config.yaml
init_std_o: 0.00643
init_std_down: 0.00321
weight_decay: 0.1
final_lr_fraction: 0.05
MLP neurons of a small language model. Each row is named by its layer, matrix (up: input weights) and neuron, and shows model dimensions 64-255. Each number is 500 + 25 x the weight over its row's rms, rounded and kept within 0 to 999. Numbers have three digits each.
After each neuron's rows, "fires after" lists the tokens most often just before its 100 highest values on Wikipedia text that the model never trained on.

L2.up232:479490476464507509498456525500488499471478519514463453480534496493496492492501530514497503452508487478516513519508522487458488505473544528563523492548492515518457455509441491481508482552498501464534494501526498516525466480477488475542520470491556490501527483530521475501428520510545483483530535507528470539518485486561516487479510504443476469526523496501502487505461518525502525538476493502482558473494476542511522498483451483502544465458526480532493519483523497509492525514523498479453528487470480521481458490490485499503521546514478506484530515495483471486486483480497460501
fires after: " 1", " 2", " 3", " |"

L3.up611:460518529522505481521513450519522481519495493515505459465471535538467510461522524501499455475491516466503541490505472527527515461482477499514515536518466517475521477516481527461504560500503463531478507495507533502459490509559496519508474483560467497523530499544499477459496524477485545473514513517528529477516451503505507500445526495471495459520530500518514488465520498481543517518501517510498515496481475457499502446488482503494477495492493473514524489466521512528512446509526489503509489517485470478516510519515511521533477523506553515476534511511523506461502526488446497513
fires after: "=", " ="

L2.up921:509503516508486464511526467517470508506537482499496506475494478520489508466512541520573492508515465501520511508505483539467471486485520534491504524471515530502487505522464470470453515492528510512505466482528494562512559484502464496537504506494482443504529530504514416461486460509474470496515493521508533512479478517496483520551456538501475511506499512523488486538472473520507550531508516500497547459516445538521508546502476511551513485511528537524518525501525482488529459511513499487486532478512511504506514492480534521551523496491488459495515499491473521528467502527490494468
fires after: " 1", " 0", " 2", " 3", " 6"

L14.up672:506523516489550475469471520506482499504483511486474454493518493484445520503460498427473485515479525502492512484525530512462556491508530520548539488500507468525482550520457530483498485521485449475487530511467529503468561481508528480531502466513516479515495520574510535475518516509476524472516480476506500506515491525487495486517497499498492510521541514558495503493488490483482496518517506510484496461491484504537529537489502491517531520496505447522518496472512451430489497584549466494486509497477491503543503499465504542502506539473504506504505490503531509496460506495513480481
fires after: " 0", " 1", " 2", " 3", " /"

L13.up871:526520520555517494532498488507523500472500515515493512486470501500498485499470513476476540503499505468469514500531451469507548505465547500495490490544470513486472507477475494530490515475454519481498471538492505483493500498526502520508484454561523460476489541526478470499519529483475495479467519498536483508476507505471461466512487516511480481505536442528470539512531520519493533528536540492492477522498520513527497578494461517541523497468512495516479490459461493482534508516529482541514509503488530505541527530483540508542508492533509493496540470474514460494458489469474521505
fires after: "\n\n"

L13.up576:539523480525502460510496462515507458507461520548488541491482495483508504490499539489439520554512474466442547492518506499512528508478529474555475487517477466474472509483444530502524520497492517461519501514488537514510476497553541553532446476535479481478493546516492498545487516507487519496475514495486509518504535455495481491498499521524466490521503470531495515538515452524507482534497522470506494492518495527519473523513433498527521509469506489523512519470489458461505496534528466542510531481494526506538527516496527490509505527517490519518520471470500470500443502451484559505
fires after: "\n\n", "\n"

L3.up629:484487530461449459506481471527487453473480514509450437501466551509498533484506507496500497546493491474498506492501457460479481491497497498490501467468538490514494483475469513481486500456491505543504556484508526493464504479493489486514469476474468524524516479516531526515483503527548515501498497520468525516469528477509510479478504463489469510486514508474493504488525532492498439484497505462485519460497502493497512486478481529537527501508563507557484562489513505504497503522480503518531550495506476487511470493518545507509499507479505502519485458499507533444428478479504456458
fires after: "0", "1", "7", "6", "2", "8"

L9.up550:555498509500520518518477467491516513505504525513485505447514509473504479535476485491509445482533532484437506517521522517522503506518522456531474518501544486523468504523492535548529530517523485528500455477520505519472458493498529499546477525517542503547506531499508480507520552477545479473489496513482533490478489442537492445535503491488533496489467506529521471506480495503538510527534495500468505535496492502469516501489499531492487518494578489530490514473530512513499517488490516504438486534464495477518476528490544511517503511478482496471516515512490489476470458457442494463
fires after: ")", " is", ".", " =", " -", ","

L2.up441:507500499509543498425502500486478528513482492491518481463497479535510508476514483528514499536565488459511558492524468550479472509475506487516497453505490521514501524499472500467512512471482491514524475478529476526503492534452540500498507490507520498522501487483511523511505508500524494476499499534540485454447499504492472510499438507446466529512491416496497520482452511481547569488477443511478514521486503499467518485513513496482453498452526500488498480519496508463492470536494470506495479456480504497486489502487497458502515532501444511513502460484473529500495486462476508478
fires after: " was", " were", " been", " be", " is", " are"

L7.up362:526509505517497455462530443491524516515509452513494521513483507478509504504521479525524507500533506523465501500518532495514496470494489525454499494508496485504481469495485549529531525499469500482511513520546497556489524464510477520521492511533485449520517504474489523494529518502527470515502497514534482467494496514510522502571486505490472493490542502506525492468481433502499471541482510499473507505457515500493504497530473555545494422482531520541476473493524541470504481493512531526501468499484540458507557535495530508550545506535479504471507542534485451510510494436512524506
fires after: ",", "°"

L13.up96:540508524513545457510504495513487483485486526511462512465474506480501508489508533517472499522505495469464532469511476507506533492495536508545499476547490491502453504501448508516535517518474519478488486494492511543492485512518533525503449467532493498449511543532491468542480510492494504522471502494495499496499523464504468490516480494512463502506507493516445531503539490526505495507515517506471535467501489504504486555506459534516532503458524466536503495459453451475456498526512481550529561514497513518547477488444492515530516497520500478514550479478494483483457469466468520476
fires after: "\n\n"

L11.up141:547532541530493515533501490475483477470520520528472514488514483501540493523535493514488546522533520486445491476480479492509506500455480481523499469466503489526503502463474512514531495519518513528527530499483513541507498532527551504530453507480477533507544563511506474487500501512501470501493461507542483494500507462507517469457524501468512466473491512471477504454516497527532494533498467478502531469459489459471508467558470523512512522457496460515472542530517495457489492504455538462536489523485516474507534528482488480552418477521515466496534500511481461514525455496501506466
fires after: ".", " |", ",", ")", "=", ";"

L14.up442:486503503460501443512490465488475487502506458503478498479497518493443534497503487478466489526512493457491520480499532531472499491470485563537508515510458500505514513541502519453522502512466478448537474519511535493518507448503515500521551479517514464516523502552470488516483495494525503495519510532475525543455538480512546537532477514508520509496523468495516466517476456540530504498489477486486539463519513519540522504497450492513516531518549487521550464503485479498510460495502461517506456485472490504538496489496520535540506523537442508523517489477503475469474463499537544472
fires after: " |", " /", " 1", "|", " 2"

L9.up902:546500530516535499461479461456517526491495515487526522502476494484467492472516497487500487523483469484477484523535499490477518491478528427498507476466509528458485460466492538485508479503515510470529470458524548536513491481551475491524479489497513458495504470516508472523479484489509482476492551536514502506490456468540511468498495468475523497486483544515517498509535460506564504549481516496490523537494481453513496481467538516457497519490514491496500499474481513477466495506494563489480506550482486495580483472496521483497523510478535526498482483502508487449478503479455486431
fires after: " the", " is", ",", " was"

L13.up626:552504504534542482490498523485546529530488483524475492502524448460491512510509491492523498507498524531511519510464528498457470499462540503537494530515511530548499532517534499480540491523470518472509496484506497532507508480511553486543448519494522481503501492536489423482520493500581489504521509500513516485498509494500526488490509508474477502515508524507504473430522507540520496520489528475492506477481502532439505500520522488539492515522512488538495500511506456504510524507531514472481509538496573515497535564519503502530510521474490506493548499509519479511466520478504507481
fires after: ".", ",", "=", " who", " footballer"

L11.up927:522531487499522476498481464520494480500504513517457526456485523492516534511464537521449502512509486467469562491510512497505532488483527460526503501529496473476455489508458515502513532436499516475511505468498513503504503478549487516518428468554516519475515555512477470496482521501494492521480494496484512519490523428493462480494506484509468500539518485520501523494513496513503498515516507505482521500505489489478482547504479521510511515478524475532504497450464472455469491524522489534495579479484533487558481511494499517522501499520504483544527483482517481488455536457454547450
fires after: "\n\n"

L11.up546:486498511541532507443501520488518518496537519515475474487521476526516506523562524517508501504512536484446529493504482487521537517528547544522477499486551519521535462497496523484543511510481490505487499483484508526524537534524508482532484559500468523492504478501479501501522515497486517499507491524533496501487491487461498486459518515465481490474530460529484498505442495488520552502526526500472534554540515486478537479508490529480426456460503477495474497486525532492504482513533465487501509505499502480482509531529513475496511536498538481502510522473494494490491489438455510485
fires after: "=", " =", " Iron", " Service"

L13.up37:519482501532562510481472487517451484522503529487473511512498489486527477514507525546493499495553479512513474528452478510500503539496534490490446473550487522474471512498501472479551487519501500526536560473500515511474529505552533517527491467487499527508489497567506448501496552515508525506514483523524485468501533490486479496475487529537542501515524537502465466503498533502481550495493492531465584531481503486472522498449492485505482521476483498477499520529458496469527503501515537494460506498522512545514456504467495506512477457516496497477499483517476526504500503514530504535
fires after: ";", " (", ",", " C", ".", ":"

L15.up100:548493483514515471514505503512493488519482522528469504475477471504487521549460525516461491514454483489492530479518519535521520505505514509517523466497472496492496499460514517450526503549458511484502470467471533527541490540516521501502487436528509483491496556558483500533479484512482469528486501531513503487516503522473427514529485494524477474518512492481483523492507511541506493509505490523458517542490473501494491533504465523522490489496531502524489533503481475488495489496449514478456521521508532536514511497516457495532507453560517464516495507474472498484441438519469517475
fires after: "\n\n", "=", " |", "\n", " the", " to"

L11.up578:555520496510527466514494469512486487495501520519449532464484521499496529503485530520468496519502495476483546472533499495492532509473527463532492483532512478478457498520479548500526530447483524480498494487500510514514500491551499503516445461543503494453518547512481441503494524511485499531462496507473521489486527439495476497484491473503472504531504481538492515508542492505493507512510506518499515503495490489494502521515486511513516505472536471520502517452436464461475463525519472521507560516473527512548504516485513535529506504519496485532530474478519461458444519474468529468
fires after: "\n\n"

L9.up955:551492504451520452490481471507478496460497510451466495525491531535508501510503502525513521496475513475440530512533526524493545439468494524498485520469503468520492484506518545493500547511526479482524468503509484513522495496533525496530473466508507509499501528508474489516527523519513460517486520502531499469510478493521493495497488481518507456554490494473486501484525465522515529525479523537470536515513461462478520493473493497480499497499554479500534475547508507453466492528496485539519529520501577482471526517493497518543483520503523502448491453475452438473481448483491503447
fires after: " |", ".", "tt", "\n\n", "-"

L15.up363:522488492496476486499481498518496513536470474460515502451502459540498483500483500500496497500487529509498541533520501496515516469445504511481505498498501519516438535544514482531480500506510461415503496501488484586491491482505465519489509496495509504505504502490489486489496495476539532527506486518544532492486483500543469526521477520457514512505503495511511506502507482505549511544494515488498485525473539533440509471491461507476507439499544447522465486454487489524496502478548495484505546487520504555523535504487534537529512479472519463513510495515495535513457460462515508508
fires after: ",", " |", " in", "|", " Abu", "ira"

L2.up400:524503508499534510458496518517505509501471504502528486501517531453485535460483530510465515466509488470506518494499491568477490487523517440520497489487488521515489528513487521475474521517510495483493499547537502522476520554474494527493474503475537510474513550521475515537506496541478505511518478546480501526443469500482504497498458535473493445515491463467502521563433497486493528551500467488489544487527505523486499508476457485477466521517499470506481549503527493511460437551463505489494502483449504551485476504492503515508494498504537514482504484436506479438494502512489422470
fires after: " was", " be", " been", " were", " is"

L11.up214:546512492481526480516497485504498483510511486520455530490511518499523551499469537534442507517512508465486573467526520506523538508487512472550484482540496482485452522526460521508496525451491510497507506465489505506515487491545492514535450468549517502467525531492487481512501524496484514509480510508494513497498535448504460509488492472499466477519537476533485509519527492506498507502487511512475517507504464497474487531515488507492541498505547517538511503459447443481485502547517476555506550508502517511554530516485515528541497502530497482526510451483499466492467502449481510473
fires after: "\n\n"

L3.up909:487573509473482487476452506504499512506475529486454483460501519486520512508501456493504493526512546443487549511496475493523485517500510482457494500534522500500503504491432529498514528462478465521489504513499470538503474493465544473529469485498449503519499502492528552508495532520553508540523491493493458488464511468507497529506496517542533494501479497492496520481499520551503470512525498503493530468530486492485506492506479496483512496488500483530522439500501549510485507478496472516554506541515517506469500498451491495538481501521510515542457470490515513469501504458475469493
fires after: " =", "0", "1"

L11.up217:507539495530503469472505496483498487489503515496495478509497503478458506481518538491466496481483476463503497498481496548477539508511484459477543475445511508540474510509479532462530499504485474482493462449516500514496508507471503461504451484493507507453500516509464485494432476469508508535524528515518479470510466473513505497466435481461534501516494518473456545537482488528584536522476507510466469492474479506513523478482493474535491539507497523490441488512500515485530493489434463510478506509456505513543520514505467468493491507498453493506483495489522485478474475490495509470
fires after: " it", "'", " is", " It", " was"

L3.up863:519481540481554507513482499539478440503494531503518511468498505489510519495497519524464462480496522461497501467489511532452492500500482536523538496477480518527501467500444455480498518532515488522478498513508512544486533531514504494495527465493486466496474500517539520474467531521498448474510530531515509557462509485480541500530469501499499473497518526540480508519453504523518523494528521501472553460497442506532516489521478480506507542493513517515500500514455462535553469546509465458472521522481527482521480502523552514504545475502470523491473486495514503473443489542522475482
fires after: " 1", " 0", " 2"

L14.up341:525515439477548527492475502502471493502461481462465472491508512504502451479542478470483527491517475476525477444477512463517528521503513532506448479515486506497436466514483511514541463495505447502503529504471479498501474477484540541524433470508543532471507528482544492478498466507512511509539502491550476513509500475514484505450500488526513488529491521516512485492516513519500499523532478502481530493483505503497483512529491499476466538498473458462497555483450532498528500503495500551466487497468512528513510491462510493493502465530504436505513473483556523457474471520450540495
fires after: " |", ":", "|", " a", "."